config.yaml
num_hidden_layers: 16
hidden_size: 192
num_attention_heads: 6
num_key_value_heads: 1
head_dim: 64
intermediate_size: 768
vocab_size: 8192
hidden_act: "gelu"
norm: "layernorm"
norm_place: "pre"
norm_eps: 1e-06
positions: "rope"
rope_theta: 10000.0
rope_fraction: 1.0
qk_norm: false
attn_scale: 0.125
bias: "none"
tie_word_embeddings: true
parallel_block: true
init: "normal"
init_std_qkv: 0.0456
init_std_o: 0.0
init_std_up: 0.0456
init_std_down: 0.0
optimizer: "adamw"
learning_rate: 0.00262
beta1: 0.9
beta2: 0.99
weight_decay: 0.084
lr_head: 0.00833
warmup_steps: 462
schedule: "wsd"
decay_fraction: 0.885
decay_shape: "sqrt"
final_lr_fraction: 0.0
batch_tokens: 131072
max_seq_len: 512
doc_mask: true
train_tokens: 507300000
max_steps: 3871
dataset: "wikipedia_en"
MLP neurons of a small language model. Each row is named by its layer, matrix (up: input weights) and neuron, and shows model dimensions 64-159. Each number is 128 + 32 x the weight over its row's rms, rounded and kept within 0 to 255.
Before each neuron's rows, "fires on" lists the tokens most often at its 100 highest values on Wikipedia text that the model never trained on.

fires on: " b", "11", "N", "10", " j", " km"
L7.up267 [168 136 151 146 167 117 124 169 139 144  99  95 168 126 121 145 123  96 102 143 165 177 172 146 102 117  64 138 145 126 166  73 139 101 136 108 153 151  84 146 120  48 123 186 164 144 152 112  91 128 127 148 167 174 104  59 135 122  30 100 112 145  95 105 112 157 124 129 154  97 146 185 102 151 102 133 132 157 165 145 170 154 123 109 133 150 148  87  92  74 124  89 126 136 162 137]

fires on: ",", " :", ":", " of", " as", " at"
L7.up224 [166 158 125 123 131 161  86 119 161 161 112  98 157 175 136 112 147 104  81 225 130 104 141 121 100 122 103 155 106 164 131 140 195 172 176 178 201 137 135 124  61 119  98 100 140 122 105 132 175  54 152 121 141 158  90  98 135 128 168 188 143 145 134  97 161  74 140 129 135 108 154 152  87 133 126 125 110 158 172 131 142  72 106 175 127 116 130 109 104 120 115  56 137 121 153 155]

fires on: " include", " Total", " in", " |", " to", ":"
L2.up187 [112 100 185 166 124 200 194 101 107 116 138 140 151  75 140 134 192 111 123 139 137 124 116 164 122 109 141 151 144 167 160 108 118 132 146 146 158 177 121 184 112 183 152 105 102  59 126 138  77 134 131 132 107 104  47 106 149 148 129 135 103 101  73 105 123 127 145 161  76 119 141 109  82 150 161 136 177  74  91  93 110  52 149 147 181 167 116 151 111 105 124 140 120 176 136 132]

fires on: " J", ",", " H", " B", " T"
L10.up254 [105 135 177  66 145 115 139 103 133 140 107 159 159 151 163 131 104 110 151 147 124 126 167 135 211  62 159 131 181 150 200 136 114 175 168 117  86 136 119 175 146  74 159  98 140 137  76 107  95 107 121  75 152  87 149 113 198 147 104 177 148 106 134  80 180 150 114 185 121 143  37 192 119  89 151 106  92 174 155 141 124 132  48 136 116 157 119 132  85 124 188 137  85 159 104 112]

fires on: "g", "t", "p", "c"
L7.up471 [129 100 155  94 126 146 162 113 167 204  87 145 109  99 146 165 161 122 133 149 142  85 199 137  96 123 151 133 115 147 188 149 111 148 142 110 109 110 146 155  89 174  92 149  82  93 160  89 110 142 131  89 150 154 154 155 105  20  96 124 100 134 122 151 111 125 129 141 126 147 151 148  81  69 185  91 145 100 123 115 156 123  99 148 128  85 144 144 121 145 180 102 159 150 140 151]

fires on: " film", "-", ":", " with", " \""
L4.up124 [127 115 113  84 153 191 130 101 183 124 129 154 120 159 136 130  78  91 106 169 137 105 100 142 155  37 103 212 185 147 186 170 154 136 157 104 132 168  82 191 128  80  63 133  98 149 125 159 141 104  60  89 117  95 141 135 179 130 132 112 179 160 118 113 148  95 144 191 123  79  64 136 170 133 102 154 104  83 110 124 121 111 110 175 135  93  80 112 132  96 120 109 149 140 155 139]

fires on: "'", ".", " of", " as", " '"
L5.up655 [149  76 166  92 153 155 144 136 122 166 105  92 155 161 129 127 136 157 111 174 102  87 153 157  80  95 123 151 115 189 116 179 144 125 111 145 108 119 101 113 117  65  88  93  86  83  92 167 107 128 120  84 159 200  89 101 145  98 151 121 114  46 188 112 148 129 156 125 127 112 164 113 118 174 115 136 133  88 166 122 169 111  97 185  82 164 146 162  87 108 146  62  91  52  97 149]

fires on: " is", " of", " was", "ly", " founded", " formed"
L9.up633 [137 124 144 142  80 189 187 144 127 157 144 110 197 186 125 130 144 119 115 134 105 108 147 143 136 122 157 219 109 113 142 145  94 182 169 177 120 112 124 199 137  71 107  96  94  58 142 168 140 119 117 122 110 225 113 151 130 125 110  79 122 122 166  88 132  81  44 147 112 142 132 161  91 146 141 119 128  91 144 125 140 107 134 191 147 186 130 121 113  72 102 118  75  93 126 109]

fires on: "i", "ina", "ie", " opera", "e"
L5.up559 [192 107 127 100  51 143 163 112 166 120 102 126 126 187 157 162 108 132  84 112 112 173 175 148 139  95 163 144 166 141 198 120 151 134 113 127  76 113 121 132 170 159 111 135 166 135 129 154 121 104 162 150 112 114 131 109 132  77 126 146 124 167 142  99 157  94 137 188 118 111  60 136 115 124 109 157 168  61 114 100  73  89 142 117  60 151 118  96 186 199  74 125 139 151 154 138]

fires on: " 0", " /", " played", " 1", " –"
L9.up597 [114 131 115 110 116 123 109  81  95 112 117 125 170 151 117 134 101  85 111 135 183 145 125 159 173 100  79 132 126 175 125 132 135 222 182 204 137 201 116 157 145  59  94 116 172 110 109 160 114  83  97  97 113 153 105 116 158 142 110 119  64 154 116  98 149 139 102 186 126 124  66 153  83 166 100 102 121 108 170 163 138  89 117 144 119 155 123  99 164 108 104  94 168 113 109 159]

fires on: " Me", " and", " Bo", " Ko", " attended"
L10.up236 [130 108 153 115  95  85 101 112 113 132  68 161 144 119  72 205 187 138 103 200  93  89 133 136 173  25 122 137  97 137 135 136 152 120 121 186 188 185 124 114 115  89 113 134 113 139 127 195  96 109  60 138 124 122 100 146 109  68 163 134 117  97 132 117 102  69 113 220  96 140 137  78 116 127 132 162 191 119 140 118 115 140 161 118 134 138 175 120 139  85 133 134 171 118 120 120]

fires on: " |", "|"
L4.up676 [115 141 112  99 128 125  67 143 109 130 113 160 176 113 138 148  90  38  99 149 149 100 195 124 140  87 166 160 170 132 150  80 151 125 207 131 177 141 116 173 120  94  83 165 182 116 170  91  49 144 162 143 107 145 171 149 129  90  81 137 146 172 138  81 121 105  97 102 123  86  46 139 174 154 134 127 152  67 193 125 124  94 101 120 119 174 153 111 137 139 138 132 128 140 131 103]

fires on: " un", " inter", " uns", " Un", " to", " rel"
L5.up433 [118 109 148 106  89  93 182 159 142 136 165 138 120 192 102 144 136  72  83 150 155 146 106 143 135 135 126 167 112 190 174 159 162 104  90  87 131 134 111 190 118 146 143  49 127  79  86  92 123 123 103 145 157 140 150 137  72  98  59 157 116 121 176 152 119  80  85 162 149 111 162 181 145 148 156 191 105 132 114 151 149 127 107 148 141 138 139 131 119 100 165 103 159 137 120  91]

fires on: " not", " cl", " just", " account", " will", ":"
L10.up716 [ 90 126 121 184 155 140 147  88 141 147 103 159 137 145 138 130 154 115  93 159 133 126 114 117 150  64  52 151 142 105 101 111 158 113  93  82 185 170 122 170 148 104 115 131 170 172 116  74 156 154 152 177 146 188 174 106 173  79 159 164 102 112  67  96 162 161 111 103 148 104 147 133  65 116 173 105 201 122 140 102 159 162 120  72 107 115 132 121 107  94  84 130 145 108 147 142]

fires on: "-", "|", " |"
L9.up681 [ 88 123  97 170 124 129 142 132 151 102  60 150 177 140 164 133 126  95  37 153 101 135 168 106 179  94 157 118 150 149 149 139 103 184 233 140  84 159 156 117  92  57  82  90 150 147 144  97 109 115 118  90  86 138 156 154 151  94 101 180 153 160  95 134 167  73 152 106 143  88  74 140 140 185 115 135  87 138 172 134  74  91 107 155 172 144 144  98 112 160 129 112 151  92  87 106]

fires on: " and", " by", " of", "=", "ic", " Her"
L7.up499 [135 162 140  91  93 168 136 121 181 129  72 119 129  73 164 108 133 136 146 217 194 141  64 156 133 115 124 126 161 161 158 117 118 134 126 147 143 139 155 152 115 138 146  77 113  97  63 169 140 125 101 130 158 173 145 108 206  90 153 142 141 131 125 145 115 153 130 201  97  83 140 141 149 114 167 171 176  65  98  91 131  92 124 142  98 127 157 164 107 116 173 140 160 155 172 121]

fires on: " un", " comp", " impr", " ev", " inst"
L4.up626 [164 149 126 103  91 154 150 140 103 144 113 138 171 208 134 144 124 114 101 237 156 134 136 150  89  91 151 148 133 191 147 151 156  74 147  91 132 130 159 170  57  68 127  95  86 114  88  99 103 112 118 171 132 156  89 191 113  97 119  91 136 136 153 152 103 119 132 165 118 126 136 151  94 137 211 138 159  88 137 147 185 141 128 130  80 127 113 145  62 129 125 102 131 104 111  92]

fires on: " under", " inter", "Un", " un", " Inter", "-"
L4.up597 [ 83 200 121  56 127 156 165 113 116 153  99 145 126 177  85 147 145 112  99 154 145 187 131 140 112 125 156 144  86 205 143 114 175 116 103 112 112 123 161 161  62 129 117 125 133 127  95 105 105 128 171  84 105  85  67 150 108 119 100 211 176 111 174 179 160  94  38 151 144 172 113 140 128 110 131 158 159 112  97 149 108 125  88 172 136 126 166 159 142  96 200 123 152 101 144 108]

fires on: ":", "all", ";", " |", "st", "lo"
L4.up111 [ 98 161 144 114 161 139  94 114 166 169   7  79 127 120 144 112 128  74 109 148 188  85 151 182 141  99  51 148 128 171 172 133 194 167  79 138 180 163 136 177  88 131 128 124 198  95 121 127 100 161 113 105  95 170 185  56 143  98 121 136 122 149 139 167 111 164 131 158 134 117 107 150  91 165 109 114 174 154 186 134 138 103 107 154 103 156 163 153  99 105  91  38 130 111 161 108]

fires on: "f", "s", "wh", " only", "str"
L4.up147 [130 158 143  92 123 148 136 175 154 161  93 108 119 165  95 188 143  49 133 161 136 177 193 129 148  67 108  83 167  91 106 158 130 103 162 131 129 139 135 158 123 114 154 112  33 136 145  65 101 113 113 130 147 144  86 109 159 124  23  86  65 138 118 156 191 139 195 153  96 109  86 168 104 149 163 164  83  76 137 106 196 104  73  91 124 145 123  98  94 173 107  99 108 127 149 174]

fires on: "-", "|", " |", "ali", "one"
L10.up146 [159 174  83  90 130 100 120 166 115 140 162 144 139 183 127 187 125  56 124 109 155 141 135 169 120  95  88 209 199 140 134 126 179 125 144 114 106 136 127 144  76  21  98 131 181 126 130  52  87  69 158 161 145 167 155 166  93  80 159 114 135  90 142 101 139 195 117 134 146 151 102 126 147 108 164  92 189 152 103 130 133 115 140 138 184 132 117  20 115 107 165 140 107 138 126 102]

fires on: " not", " just", " up", "it", "thing", " Has"
L2.up642 [ 95 125  75 141 159 159 125  95 186 108 116 131 133 143 130 147 169 161 142 128 106 102  97 111 160 131  92 114  94 171 136 139 103 109 123 160 155 215 119  81 147 156 133 141 126 143 104 120 167  85 138 179 136 107 183 133 114 160  67 108  49 155 127 131 162  88 114 190 117 111 124 174  95 129 112  72 202  81 134 135 189 154 118 124  92 188 123 124 107 103  51  98 151 126 159  90]

fires on: " 6", "f", "ing", "s", "F"
L10.up389 [113  99 123 123 147 203 167 159 128 122 121 147 187 142 120 217 138  74 140  96 127 180  94 129  72  72  93 135 161 155 138 104 104 135 131 165 120 147 134 142 122  99 146 110  48 160  77 121  82 131 145 140 188 142  90 131  56 100 116 119 171 169 120 128 150 101 137 128 129 138 153 128  58 128 135 103 107  88  88 122 137 164 151 113 150 150 174  83 173 172 142 104 106 100 169 191]

fires on: "\n", ";", "ault", "g", "ast", "ón"
L5.up721 [ 95 138 152 126 137  81 127  20 144 154 140 126 106 150  89 125 173 122 132  78 152 127 164 149  75 124 176 127  52 175 108 146 152 156 139 127 128 207 124 180  36 161  92 102 155 100 124 118  73  93 114  98 152  90 102 144  55 145 116 116 122 132 153 172 163 118 125 152  90 141 109 131 156  98 152  72  89 129 133 125 105 121 158 115  96 167 100 120 197 141 132 173 154 144 119 158]

fires on: " and", " that", " those", " as", " (", " of"
L11.up337 [172  56 188 189  91 182 137 138 197 127  56 161 182 122 129 156 112 134 156 183 162  97 104 199 133  99 116 190 177 160 172 123 135 153 132 161 158 151 143 133  90 150 117 143 179  90  84 108  84 151 139  96 113 143  75  97 108  91 127  80 143 130 120  74  82 178 156 123 133 108 123 163 109 167  99 156 173 112 138  88 151  94 138 122  84 130 124 117 124 165 150  92 130 125 124 178]

fires on: " (", ":", "=", ","
L5.up673 [123  53 142  99 113 164 102  94 154 187 101 126 119 126 155 194  95  67  72 169 160 144 171 206 110 179 194 208 152 167 148 146 162 171 186 121 141 138 123 171  91 109 137 138 161 128 122 121 103 127 125  96 111 123  71 156 161  77  92  84 101 151 132  93 129 128  86 148 135 158 148 139 109 123 178 159  95 133 152 197 154 106 119 142 106 124 151 125 125 114 110  96 143 194 145 137]

fires on: " the", ".", "t", " in", "e", " of"
L9.up405 [136 105 186 127  84 120 185 137 156 158 117 132  92 168 130  99 132 168 125 154 145  99 165 162 102 131  89 100  69 181 123  95 145 126 142  86 119 137 152 163  60 150  72  94 208  94  83 161 139 165 159 130 140 109 180 111 153 142  90 255 112 135 176 149 131 115 128 128 138 114 127 204  92 100 182 159 154 124 137  87 105 149 117  79  56 156 109 123 105 142  83 101 129 165 229 138]

fires on: ":", "′", "em", "li", "'", " |"
L4.up276 [136 143 149 151 183 191 176 130 163 130 123 118 145 106 131 121 137 111  90 134 175 179 109 103 102 119 119 134 105 116 254 177  55 225 140  95 118 105 117 211 135 144  58 128 209 117 151 123 152 158 136 128 125 129 111 109 176 118  50 151 127 137 139 112  98  80 106 131  79 123 130  97 126  75 130 128 168  96 166 153  90  82 123 100 119 109 153  82 124  76 118  94 126 125 138 118]

fires on: " of", "n", " C", " R", "ér"
L2.up598 [127 120 131 227 181 119 107 179 133 180  84 131  85 129 143 143 112 116 121 111 177 100 160 165 114  91 118 177 155 128 108 157 124 148 125 127 106 151  98 111  87 103 157 145 196 105  94 174  95  78 184  67 111 129 117 126  76  69 112 103 144 118 134  67 132 158  94 143  93 137 154 101 100 127 125 151 147 142 114 142 117 107 172 119 146 149 144 105  99 135 125 125 129 161 152 114]

fires on: " a", "'", " and", "\n ", " inf", " de"
L11.up740 [146 145 150 125  81 163 132 124 125 182 129 165 117 139 139 209 120  74 115 178 166 114 164 137  62 112 121 104 112 207  74  76 156 105 138 130 147 159 136 156 105  93 139  77 161 178  87  77  77 128 179 121  89 142 117 151  77 112 130 130 158  93 127  48 128  63  76 172 123  99 127 143 108 156 111 154 181 117 143  70 159 137 114 181  96 146 166  55 147  87 181 134 129 132 127 120]

fires on: ":", "-", "one", "gu", "finals", "age"
L2.up404 [115 135  95  92 161 146 139  96 158 118 163  77  96 111  82  88 126  53 150 133 189 148 106 143 112  86  93 170 179 159 122 173 127 133 117 137 109 149 125 131  93  39 104 145 168 159  68 174 110 105 148 168 103 147 138 138 115 106 135 138 110 109  59  96 137 139 117 122 136 127  60 104 111 163  92 162 142  79 154  94 158  74 164 123 135 161 146  78  86 146 178 120 112 148 193 143]

fires on: " out", " of", " for", " re", " as", " over"
L12.up526 [152  73 105 117 149 173 128 143  94 196 141 148 185 222  81 108 174 129  80 192 141 108 102 154 104 119 159 215  93 155 157 139 210 149 134 125 185 122 135 159 125  35 131  70 113 102 129 135 156  98 112 175 165 160 119 142 150 131 154 181 126 153 174 110 130 137 175 188 161  73 168 161 168 153 160 123  87 117 167 131 127 122 121 114 104 189 140 132 103 126  94 101 112 108 115 112]

fires on: ".", " so", ",", "iti", "|", " more"
L9.up207 [107 119 185  74  87 126 104 107 112 140  93 141 118 165 118 224 177 113 116 173 126 159 200 157 139 104 105 152 142 124 120  74 160 103 148 105 171 117  85 166 159  64 135  65  72 142 112  87 124 154 113 128 114 118 179 134 152 174 157 120 123  88 100 145 153 126 133 109 131  85 143  81 137  94 124 149 129  98 137  94 139 108 141 110 172 107 137 154 151  86 170 129 144 162 164 101]

fires on: "/", " and", "sq", " of", " &"
L5.up736 [146 150 137  91 175 179 149 112 109 146  66 143 133 122 149 181 126  79  85 173 147 163 162 129  90 145  81 107 131 169  98 137 172 115 145 118 133 112 146 202 122  94 165 102 108  95 162  83 131 139 187 101 105 109  91 155  74  98 106  90 135 113 101 136  55 140  97 156  55 133 122 189  99 139 165 169  81  59 170 106 154  94  99 173 137 175  48 117 163  99 132 181 118 159 112 104]

fires on: " un", " acc", " impr", "ly", " re", " to"
L3.up589 [115 114 182 110 135 153 150 156 135  98 103  99 148 183 107 118 112  82 141 205 161 124 139 135 140 101 172 155  98 176 129 107 164 125  95 108 154 126 112 150 111  67 140  96 149  97  75 121 135 154  48 149 145 172  79 143  71 166  93 147 113 148 123 129 123 116 144  97 121  99 106 183  80 182 232 156 173 102 128 133 153 146 139 135 127 124 133 115  98 150 133 141 113 154 145 119]

fires on: " of", " already", " currently", " as", " et", " for"
L4.up351 [128  41 165 165 114 151 165 132  76  99  83 137 159 142 145 102 144 130  98 128 205 137 119 157 121  84 155 133  73 193 108 130 110 155 111 129  76 159 107 134 135  56 110 149 121 138  99 135 140  87 158 109 141 119  92 170 120 141 161 164 125 140 139  98 135 133 207 147  89 135 120 160 134 149 117 197 151 135 116 184 155 138 101 192  78 140 104 154 129 185 125 114 104  96  85  90]

fires on: ",", ".", "=", ";"
L3.up258 [136 121 127 142 139 131 135 109 105 112  91 184 126 171 170 155 151  66 121 142 184 181 155 127 122 113 115 162  94 164 113 102 173 134 171 135 166 137  66 250  90 102 120  75 119  96 134  68 126 103 127  53 125 102 105  90 124 161 107 155  77 119 153 143 110 128 116 114  88  98  76 163  86 207 179 168  88  99 160 111 161  91 104 173 181 119 180  92 122  92 147 120 148 111 161 111]

fires on: "=", " the", "sa"
L11.up82 [178 129 181 133 118 179 138  74 112 170 137 118 132 122 161 127  87 140  88 114 188 155 149 131 129 138 140 140 145 167 146  92 131 105 105 153 125 126 147 148  93 137 140 118 142 120 117 132 120 150 147 167  81 155 133 154  96 140 111 116 129 100 157  93 122 163 138 107 158 107 129 187 123 114  89 101 131 183 126 122 125  66 140 127 100 156 194 149 146 121 158  97 133 102  94  82]

fires on: " |", "g", "at", "str", "t", "ph"
L3.up507 [120 139 131 141 135 166 181 122 146 175  84 135 148 196  84  76 174  96 133 129 144  91 134 141  90 107 109 141 164 114 152  66 174 145 130 143  97 183 124 117  53  95  77 118 139 142  90  55 139  67 188  65 128 170 126 156 100  53 136 138 122 154 124 117 156  89 117 117 132 110 138 133  65 111 167 121 175 115 112 125 178 186 132 145 150 133 175 137 141 141 143 106 214 127 126 118]

fires on: " and", ",", " Del"
L11.up227 [129  46 165 148 178 128 142 161 151 132 142 164 137 101 146 198 132  91  93 159 139 148 111 135 158 174 138 131 114 150 138  98 138 145 144 137 148  93 135 148 126 112 149 129 166 154  73 106 120 150 153 133 122 128 116 106  54 112 129 176 151 139 135  96 131 129  61 191 148 106  92 122  55 160 145 181 105 122 140 159 158  92 114 143 155 176 179  63 136  98 112 123 170 137 106 127]

fires on: " star", "ren", "-", "pro", ":", "sl"
L2.up502 [ 35  95 126 141  84 117 172 122 158  82 143 182 154 104 159  84 148 128 108 150 149 133 129 122 172  29 101 164 141 184 177 143 131 130 127 166 129 121 120 166  78 153 104 130 137 107 112 125 131  87 135 125 145 125  91 188 125 121  81 144 121 147 102 130 163 170 105 127 145 110 101 141 137 159 155 176 121  73 159 141 156 108 131 118 185 139 132  65 134 115  77 112 152 146 136 170]

fires on: " |", " after", ":", " (", "-", " that"
L4.up488 [110 155 113  97 129 169 135 171 109  62 136 120 180 147 124 104 121 144  78 168 140 169 105 144 114  30  72 117 128 168 187 151 117 136 134 150 202 124  91 175 115 132 116 186 132 107 143 118 143 140 109 125 131 113  84 104 153 139  86 129 150 113 132 116 141  99 150 146  97  81 121 110 130 101  55 151  30  70 132 133 173  93  90 130 112  66 175 125 125  71  98  99 156 123 122 127]

fires on: ",", " and", " ("
L11.up639 [114 138 173  74 128 173 182  57 118 135 153 201 108 100 135  87  91 113  62 108 115 208 114 138 179 120 133 171 155 188 115 120 157 139 184 142  94 143 127 157  79 147 114 123 123 148 168  93  96 142  71 156 133 147 159 137 121 137 157 195 124 129  72 146 101 139  96 164 139 122 189 125  99 166 153 183 126 130 140 143 132  99 106 174 121 130 165 131 129 100 150 148  97 167 125  94]

fires on: " C", " X", " of"
L3.up661 [133 151 127 136 162  91 135 148 134 136 161 163  96 133 153 170 137 132 135 157 125 156 150 171 147 112 179 168  61 182  76 120 155 100 121 109 141 164 114 101 125 163  92 127 213 112  94 123 155  99 121 140 147 119  56 149  48 102  82  61 141 158 138  87 131 103 106 144  64 118 167 119 100 127 139 128 107 130 135 151 153 150 117 139 156 211 164 109 133  75 113 114 111 154 118 118]

fires on: " of", " and", " Const", " The", "ter", "rate"
L2.up745 [116 165 101 141 135 238 143 112 134 136 128 158 133  96 120  87 138 150 103 132 184  95 157 158  90 112  99 139 106 103 201 145 128 167 119 176  87 160  76 179 110 119  98 110 151  64 164 107 131 113 168 141  97 143 124 151 103 115 124 114 111 124 126 103  44 143 143 175  84 151 161 178  90 157 200 110 148  81 144 133 139 123 139 207 138 122  56 107 120 155 129 127 163 141  96 148]

fires on: " \"", "-", "=", " ("
L3.up148 [155 110 114 100 102 120 152 141 143 113 127 180 132 159 111 124 136 111  97 193 117 127 149 178 150 139 119 149  94 133 144 201 134  89  99 107 159 103 116 199 121  82 148  86 136  84 147 102 133 151  97  92 154 113  73 128 110 125 100 110 161 134 122 121  98 137  83 166 106  65 120 144 127 158 143 214  94  53 139 151 150 111 147 194 109 100 178  78  61 125 150  87 111 135 101 148]

fires on: "ne", " However", "ing", "e", "over"
L2.up331 [112  98 104 149 120 179 126 156 126 146 121 132 144 191 135 112 106 121 129 107 207 184 168 174 103  97 139 141  63 152 132 195 134 112 138 180  96 157 173 118 155 101 152 121 156 159  96 180 122  83 106  95  76 158  64 114 161   7 143 161  92 135 153 104 152 147 131 139 138 117  71 151 104 165 159 140 161  86 111 194 153 112 119 152 133 150  92 139  83 131  81 118 124 109 136 103]

fires on: " |", " was", " ro", " place", " cu", "val"
L2.up180 [125 171 120 104 125  87 125 122 133 101  57 154 122 181 125 126 121 141 122 180 111  59 136 171 137 105 152 146 149 173 150 101 141 177 173 105 131 146  99 116  66  94  57 207 142 139  93 128 131 135 150 123  46 130 115 130 167 149  79 143 125 150 139 146 107 138  99 114  88 164 150  87 157 130 147 142  95 122 157 182 114 159 191 112 102 133 118 104 141  86 100 107 106 103 163  94]

fires on: " comp", " sl", " dep", " str", ":", "-"
L5.up487 [ 87 153 136 146 147 159 157 139 153 121 128 122 131 125 118 106 124  34 105 140 170 114 118 117 135 104 133 167 123 179 161 194 149 135 112 119 124 163 162 164  77 129 106  72 132 154  68 125 153 123 148 113 135 146 149 137 100 123 131 160 134 130 161 131 125 171  80 110 147 117  93 134 106 154  97 166 132  78 155 136 181 122 129 107 195 160 142 142 116 106 124 121 151 126 144 130]

fires on: "on", "d", "ve", "k", " made"
L3.up702 [137  38 158  93 102  84 141  65 139 149 142 133 201 119 114 143 172 112 153 113 147 134 107 131  81 149 173 140 116 119 129 121 109 156 162 169 146 132 113 142 105 126 121  97 116 128 131 152  61 102 183 113 151 186  96 133  87 142  87  85 156 132 163  94 111  83 178 138 144 123 139 109 163 152 170 170 115 180 122 177 143 168 100 117 150  88 122  73 129  60 134 137 138 106 166 119]

fires on: "k", "d", "ug", " run", " hit"
L4.up705 [124  71 156 117 153 140 122 126 156  87 128 101 114 117 133  83 111  80 162 154 153 149 142 115  93 115 111 126 116  98 158 138 105 158 144 150 107 160 105 129 108 115 140 130 103 108  42 111 128 108 146  79  80 214 145 110 150 104  35 113 149 131 159 126 124  75 140 141 129 128 141 166 166 109 138 191  69 123 144 150 143 155 116 119 134 148 172 144  93  76 159 152 187 149 154 127]

fires on: " (", "-"
L12.up500 [112 105 124  49 122 130 174 123 128 141 142 155 184 101 138 128 133  51  72 108 133 155  91 170 155  59 140 156  83 152 128 115 187 123 153  98 120 193 102 108 107 131 147 113  93 187 110  67 110 123  75 119 148 128 113 145 126 144 102 117 140  77 150  96 114 117 180 143 109  76 132 104 152 202 135 149 123 111 151 133 182 130 128 121 125 122 166 129 158 124 139 142  71 167 124 140]

fires on: " 18", " to", " arrived", "ish", " in"
L2.up621 [140  86 161 111 150 155 188 119 118 113 115 159 126 145 193 149 130 144  97 214 180 142 133 113 140 106 100  92 152 161 191 144  84 141 170 176 152 168 101 134  95  77 125 128  96 106 108 112  95 102 164 140 113 110  45 110 119 143 106 152 191 129 130 141 100 130 136 194  67  82  61 129  98 159 170 104 153  65  87  97 171 114  78 171  65 188 106  87 118  52 108 108 116  99  93 145]

fires on: " (", "("
L7.up745 [146 119 112  55  85 157 166 107 197  99 136 155 141 109 147 154 138 104 100 157 152 162 117 160 155  80 150 230  88 192 122 135 196 153 145 122 138 130 113 226 114 123 143 138 130 109 139  56 120 128 134  42 137 134  62 124 139 119 107  91 113 152 100 113 124  96 126 177  70  83 127 125 161 136 185 174 122 103 134 169 158 100 134  91 149 119 152  60 118 123 110 180 132 107 156 107]

fires on: " place", "ie", "e"
L2.up380 [156 138 141  89 123 133 155 140  88  92  79 129 150 177 139 128 107 129  63  94 174 116 180 160 112 111  84 159 103 165 177 191 109 143 172 106  77 112 135 165 144 155  80 146 156 116 148 139  74 155 100 139 132  84 192 101 193  90 155 153 134  65  92 125 141 147 137 128 128 129  55 106 127 124 143 161 108 122 123 148 135  99 146 112  77 131  98 141 115 142  68 148 110 140 167 118]

fires on: ",", " de", "u", " da"
L11.up430 [143  61 164 106  88 102 117 180 193 121  69 149 151 158 167 144  91 100 138 141 107 147 119 121 109 154 141  90 115 184 132  83 117 200 155 161 158  94 121 154 102 100 159  56  93 123  96 109 118 147 153 132  57 102 190 108  66 140 127 112 118 173 155 153 115 145 139 128 106 111 120 149 150 157 103 150 119 111 143 152 172  80 128 124 159 117 212  63 152 136 129 128 139 136 173 167]

fires on: ":", "st", "°", "ser", " spect"
L12.up15 [ 95 143 153 137 161 171 107 107 173 143 153  93 128 145 125 130 134  91 145 189 167 135 134 148 111 129  89 118 110 125 121 167 122 116 126  95 136 186 158 144 140 142 104  97 105  88 161 129 116 148 147 106 128 191 138 125 131 127 112  44 172 142  91 155  98 139 143 111 161 142 135 142  97 148  84 120 103  89 152  86 132 173  87 175 146 120 134 152 185  92  65  66 167 118 170 116]

fires on: "sa", "p", "ly", "ps", " very", " long"
L7.up64 [129 176 155 100 115  91 101 158 164 105 126 184 141  98  78 141  93  75 115 168 165 174 161 130 145 121 153  89 164 169 157  93 126 125 115 144 109 124  95 145  61 108 132 130  90 104  89 140 116 134  93 136  89 197 125 116 137  99  88 104 129  66 169  88 137 217  93 121 128  99 106 181 107 119 123 175  94 113 140 128 122  77 127 119 135 127 185  89  86 100 163 117 109 106 132  95]

fires on: ":", " include", "|", " included", "/", " —"
L5.up234 [121 144 142 119 159 102 152  61 162 130 125 176 112 135 202 185 155  99 119 142 172 133  98 127 151  94 158 150 185 144 152  95 181 114 155  91 132 124 151 130 151 167 130 129 157 101 130 103 100 148 116 104  86 122  99  89 150 139  83 110 114 134  97 110 119 169 109 185  67  63 157 178  95 179 129 132  95  90 114 111 145 118  78 116 131 156 131 189 132 114 143  85 113 174 142 151]